From a checkpoint of a small transformer trained on Wikipedia.
Size: 11 layers, 7 heads of 64, MLP 1792 GELU, 28.6M parameters.
Architecture: LayerNorm before each block, rotary positions, biases, tied embeddings, attention and MLP in parallel.
Training: 295M tokens, 4506 steps.
MLP neurons of a small language model. Each row is named by its layer, matrix (up: input weights) and neuron, and shows model dimensions 16-143. Each number is 500 + 40 x the weight over its row's rms, rounded and kept within 0 to 999. Numbers have three digits each.
After each neuron's rows, "fires after" lists the tokens most often just before its 100 highest values on Wikipedia text that the model never trained on.

L3.up905:448479494459452471516501475507563462482459535464469496489466527510516487462460442457492489486498480508545439504554503610470407422477459485507537469482480440513523502431501479543521522516532511498514527465473457485490483515459457582474508474541484515481529470554602525455534483499459507466517472503473501519572565539518434458526478529605502529562502513456461474502554551529517462552506
fires after: "E", "sp", "pe", "gre", "Cy", "de"

L6.up287:550478494489527565488484525535581554493424547447442437453499471448510510486456548502481537518477533548545516491403406521536547471436453533565496580457462496528516499443533434544441498520429520477519472465524524523466450502467514492550540461524448607545517470486502546498532491523535549471495500511499472512551480514517511527484498545520461524489462481488457463445534475557463494498492
fires after: "P", "le", "e", "F", "E", "Arch"

L6.up23:550472506502485535480489493506502499515494406537503536465501486487488543490537516465509571509455403557483406515654433561512452490442430510498510497462408493561514535452556442541512513541547565540498504446472474500469549530594447519507491452477504462467474523476471443572483545468477478473449449500538499444502496531490434455498540498454496520547523553477466492455502513527455515449485
fires after: "| ", "the ", "=", "–", "."

L3.up980:474516484583471479395525471528511534506566480479538516523441479507511502434481524526520483506476480492491494393493465558518562534453507518477504454494422485537532450507546501524527509505433456546509540493538494564471517519462415561485426509421554505409516493466455506461547567480527462478576519531528460408500471486486427531507480430476492423553489451515559443569505412532473520588475
fires after: "K", "W", "B", "b", "Wol"

L3.up1291:491484483455537416434546575546512439528484494518413558508451446437527473510530463550500495498469458537498563455473517512579585487534551505473483507495440518463529543530447556494536525461543524512498477474477469448488490526511519541436542471449495579557551509462499571506437525481470509491541479538539506467488470519494518441503505475500497515477471470482455422535556494497481513517471
fires after: "S", "P", "p", "sp", "ap", "s"

L3.up1248:512502521432487567509531498464508550487532502422527520509514558429561478551520481460579467539478481503522515481502498553449503488432522523468495478530493477495514454577571532502443514494470493485529419488505528520522486496555443399527436500539428510468496424492453403523486512431533483506468522507544529511539469481530564483498488483529455520449451516499498441479537517551531477473474
fires after: "L", "El", "U", "R", "Al"

L3.up611:488479490400481489450513499471491456519531500553566482519521506480522451437545487505528402516463560484483476518415515554510445502511526555593439426409471541560567557495481396478573538502495456469493464477518484529527441514499470512423523526527507511525520499430517607505524528565503537519461538511488419488529509494517490492500453492517541530530476430496526448489467518510558565634497
fires after: "sp", "1 ", "p", "3 ", "2 "

L3.up823:473487459440423502498471499544462451511487495599492456563506520481482450506439500508517494500487559440508543430477520632449476484527594528385461505521562430443497500581538580520519477460493513442496465506526536539473536520420531520472564466508521522541521416563508532564466495563458568485471491539522528534504471452461539519525405478491485440552531584505516513548509513539474457487427
fires after: "V", "v", "inc", "Per", "P", "il"

L3.up1212:510468493523476526488429429500514478518519516435486518473534534461512579458482527569566493533549481507521544493419489526504489484509470433505511473434497418584442462498515475410543469502490496506481467478479472473512499514520503473555524498493526525448570502600468541416521512491463515540408502511440500535489496569565519468447394469465397512547486480461456509433506464495506473441484
fires after: "the ", "co", "high", "rem", "l"

L3.up445:439537490490567443479527511463501537575488500559559493500539475482557527532526467502471447441553479478503537551512517465521490497467550569529469501561512541470427474531466383561463486498484571484535532454457460506526513502486508587406482554462525490500464518456465506500489520443503461453570519504565487493499499462487472581489565528532490498543513570591491492517532537461509522501493
fires after: "F", "f", "P", "b", "p", "istry "

L8.up585:487457520445531500523535472506466586455480466530411431497493573507494481416452430427512519555557417449524522506536529528532447433518480540454475521475510470486482515485500499603474492490449538472437458456511610507520479492603424470476488464482499474541442466459477529551581471544512601471541492488515534479450462501512536516537498492488510511477515445447523507470557484485458463511467
fires after: "| ", "D", "L", "G", "R", "l"

L3.up1532:502437556450556477534508491522542539529504576495515521515491498459472500526556507580553588488533544580505470473483472470513485464484475530470524529496472558532511500451501479492511505483533566487523496490546500530579513516446547462507487529467515559470457510494523485505510484508515462523590499499496458521515518477493541494532461487490510565486570472519515553507462451489452508483499
fires after: "F", "-", "f", "te", "e"

L3.up1342:555472450492501466419459471489507503428499488594463414525449479449504442547450485468543486462466480529511533564539529459521436568504509528513534468472453532553482445490524527491538523538493503575550417425441450497488553481486453496532525466515488457491497492469535501490539575518557480493485426609461492567504511455569529435494484545530465502459524508496494381542527481451480526487448
fires after: "pl", "t", "s", "tem", "m", "S"

L3.up1435:463505467571542541524564515495455577474554554530465490487477497490485445422422493548552482532484497493531521478495483487467504445591550459498520496461481477524481457469491535583489501495501456518530442485518499502456468496511497517482518497467496485445485576501466462489544456506500520499551527484528522531569466528426467489505525579469410491551527506623543506534539482525443493519522
fires after: "T", "U", "Ev", "S", "l", "t"

L8.up1144:504517482515498564502487528545473421603511411556483552519498514475453520531522523556523385436484540476490543453519508526494509522514528532450521518504478510543437520477541435496528499583507456517544441581509537489507514506426451495580454529505490527500553483507501422577517468493545517540469430539531481458495505517551453567436483496537460588480550454545465514465511421480482498524487
fires after: "| ", "201"

L3.up0:496507495522507423435424460547515500500510558478574490551478568438479525438475551497508551523478502555386510547461541478531469488480496546470496457477525455493491518499519451554459497495502533457432462485544412488522455455532433486546498530443493526446453507541447437539490511483524519537504584448473514519570482462492472539495468519442473529526478481462485450517537476405503523482535
fires after: "T", "P", "t", "p", "in", "G"

L3.up41:449511508563518500523517522514535510567508552525541489491479467476599526535486479555568521481547566441460546441601510419587519433466563477498480546485381483495447379523545433469560577445526523516492558511407535514492484540448457501473440595459497431443483507536463509521500570542547516476500502523474470534479486520500518487482461480507527447492561452449506589466549515576543499508468
fires after: "C", "E", "c", "é", "Ed", "Princ"

L3.up1443:498492527523514501512523416380462565510493515536499564474560490461534456456450516482449458487500499543509546513449505485577460509503519454417497486491519507571521472482536463470557525578452537554537563510485419548480543541492517541526503524490560544517458424513507485498516477464488610525550494462477467504511458456533543471520352474524491492515575472504568491504561436516528502513513
fires after: "G", "Th", "F", "Willi", "f", "Al"

L3.up1079:478443510506495519524543490460494539520464509545443475506440502482546522432549521544520519536553522546551480537507488529446436457471512490519442485486488458413503489537483503496453548517447430442518442477480447537451498507502508507518453548547462490468473408499523502447558497521541578556477512478506442520513493537553515502478484419531458572558511544417508497506502483492544499486530
fires after: "Ab", "'", "Mer", "Hol", "Wh", "ob"

L3.up974:556478535539426445479572525505389496496463453543476481460388532445574498523491482527459522518500506491479470528518464624540500490504502479521481486481480610525465505544491460545501490488493534485502435466511474579464490478502472483472507466503497540551601513500481437495522537535579523511406537505543521459540497495568531486484523483567485462529571536558587479535474524561466571502546
fires after: "B", "K", "Ch", "V", "A"

L3.up287:493510534468558506452446530473499533505537518541509447435542521440502482485546497503473548464449475467452452474543515480527452437506523554467444469430452501441432445579497576517565489498525524517534452534502616512503516501559489502537516531483527517418417576534450564524530457572445529465539507539540561514544484465546446463523495528505527503479549464547532552475495494516454487557468
fires after: "Fil", "P", "in", "op", "C", "Med"

L3.up303:558527557476447536507495507566482440451605508570498409455489544451497432470493478575502511409503541507441516586511433493519516520519496514453504473452526521597435462574444484530432508519445467473533498488438484534559519566540518525498492537548467542518385430494476483584528416454523501503475446513480456492466499500470535524497520476540529486461498454434506522485517461493508506458509
fires after: "es", "P", "D", "in", "V", "L"

L3.up1748:509464615425479458491569599537509562408482464479499568430509454506522453484422499475448489505549474484511591484560505468468471506515480521543486514484462528534481509444549448508423467529513513566492544428491534557500463506527465504478431491469475500468421509494510492518570459440459614423513537532534513494504508437492561504472488487593489500480538461478476532441513541505545469494443
fires after: "P", "g", "G", "p", "- "

L3.up1544:461521463506553437413396564483482465514512506525495454455475506499448520555489539488532508425541533484502500561548520492530537475510521482579513454489489483562515449519491446462444549455506560521517533482497489539496490532562493519588466552556515472476550496486565494522475516524485576530521410507495556550517497488471396486528534526489477434498509510552522442469524480498513530581496
fires after: "U", "4", "C", ".", "s", "1"

L3.up960:497455489460425411484521514526436585540418600454540504493531563514501531362531530465520499519441457529477531482502439513508440569459443536460549517531415549511503526570513448513492578498479462551489455502557535533451496530549471498557541458445485529484485538512442460486504508471486500518545538476475528520455448470498551506485441508489462515486454452477460473448600425531554576510458
fires after: "G", "\n", "C", "f"

L3.up581:464502474475415570461421397520532442441498555545491501465492492558524516458437486546489457561504484477549538500530542525508483532486518511526518525570421518535448498481525400474478424471493474490571506549568495496492489518563526527457517512499547489522521566392506508449459527527494544543562500491507570510474447580533536529545461465618458471530457473491524446484531501513487446513479
fires after: "b", "G", "B", "F", "the ", "f"

L3.up228:596559486447491474466448503564440564482531473465473561504502490511484459476494491519434528549520495477536439471519510486492422497483435479539535470518476488535477494540534521473561476511507427412498523502515517428612487448548575581521454504466544586468508526479495506555423517496507481499434430452489431463433502553520543507538574489567428426499539505513498528533508480496495464419508
fires after: ", ", "where ", "that "

L3.up1367:447460453539572584525467516524515450519494472529492467557494530485623557469529516510471520534482432503467474448496464490572513531480538482484474492502426528584543526463473489505468473454473565549511505383532538488451461464509463542523501408415521481529476465478494557532495476555515483461511446606474497482537488461503548581473601538507551499504514464544461553620444517527416506547552
fires after: "F", "sum", "di", "wi", "Tim"

L3.up252:450523570460496527475512448526496568504452542498510592522438510581474444499464469547490421491557518585502511499465486539472479495494471564529522454507452495564461457486519502486473506459553368438449494491561477393518498582492595534541541508443564533506513499487585509565461450469499507527553469518573454549563484550549502476472524460529504470502456508516496471544446441550454502534537
fires after: "the ", "in ", "In ", "01", "b", "B"

L3.up569:465428480524484555474517462487522455487537515581456504479528458559467518500471426515462417496421527487505510419501472556523500581472451506466554513541455484522460500406487498540500568543438414481464506547551504506447543519427474547504485498483469505493527504479505609481501484474548485504539536544541457466479531512507514496494514439508484499535468490527441491530463502528564534515480
fires after: "W", "K", "Sch", "Sw"

L3.up295:495529482517541464442482584526474430503547506504457519530452471493498494519509462515449540565528481453540480568492538508505541440494491494501444514508404520577418466523474428501598473469487455532545482472498511496484478482526458510582568484499387519540467540498468483443438488576473536510455490518443534502468486529543505479482510537486444573518490418571520442473503519525484523487460
fires after: "c", "Squ", "im", "S", "C", "P"

L6.up371:499576571426489526465570529496487504447465470549456491503482520511484423494512440482441517550531553464491544528387488502539459526479499548471556581556566472485503495490508449455540511422474553550476458480480472529548448495493548387501479507480487471576512488513471507527493525545569505609409503503511589418439518502522458565536476505523503581486510451480524492525557569504461555531579
fires after: "| ", "\n", "Miss", "is", "–"

L6.up292:506468522513413523525492515520479500487443472553526479541496463545497509419496477530498513488538536520532450490417463538447480547516479447554537566501540490558551536501518473470508544573468498518474555531498626459475502537483543485519563495512488508469535504571499529536465433486472551526495528450479537490413507523448497490483517477470506542530515441445506536385571482481537492493515
fires after: "| ", "–", "on ", "-"

L6.up831:491551498487499465446505519482400484519472482481536438524466515471466497448442546474546473519511549536542494486489511501475513452477505513504524465539467491505526447555533515555477504541468508499515541423494479512558495520545537545598479524538497503513557504431499504478555489531549515418443453471449511475514503529503586519505475459418501501565504530488465466559433557458469519417505
fires after: ", ", "in ", "V", "ore "

L8.up1071:501482489482505505479537410556525579519439425569563496481420501429498558496532523496541483480453480504570469502528513564469492495504466498554513535474490526488598504456467457565572503570524515510566520532513456519520493538532521486508442503505540535450500424553497539586506427506459480462477424464497542506512559494424466556437487419528505518499476561468483546493493488490502459475442
fires after: "| ", "n", "- "

L3.up1130:448616570552490425463522455519389507486526431491540473498442516460488557504475470489521563573455473510461464494497464517584520492541483590616447540522448496543489493576503458512483457448506471519492524565473468501519468556570490482569518496488479529516519506477493469503537543537525531521427467487568431467530485499465538549516507478531505464475511494532493480465525523449497448456525
fires after: "P", "T", "S", "b", "h", "p"

L8.up237:554503495479485482495478472502451529501476509556435473501542564399493550473498497461543504487485452469433521477510488523485551581549527528487454485524529473516522512548613519492542469468497481367446501482496557469496499548465397494525430468460523480491479480449503480473471429576523562497490531507480569534566481492446500487449438474474596533430509540522539500508540529523521459514513
fires after: "| ", ". ", "- ", "\"", "the ", "("

L8.up1473:496510513559501513451512520426428515488479457514505502445508491500528521516530513529484413534487491532461458526477442502512524560516486577468485454583516466553488503518511530466581519479492535427504495485419574504487491529527476563447480524505483503461507535479463502462514543477481495519514495499502522517512502566424546534504522457495540448487430518499425502540489577499485498493417
fires after: "| ", "; ", "(", "- ", ": ", "\n"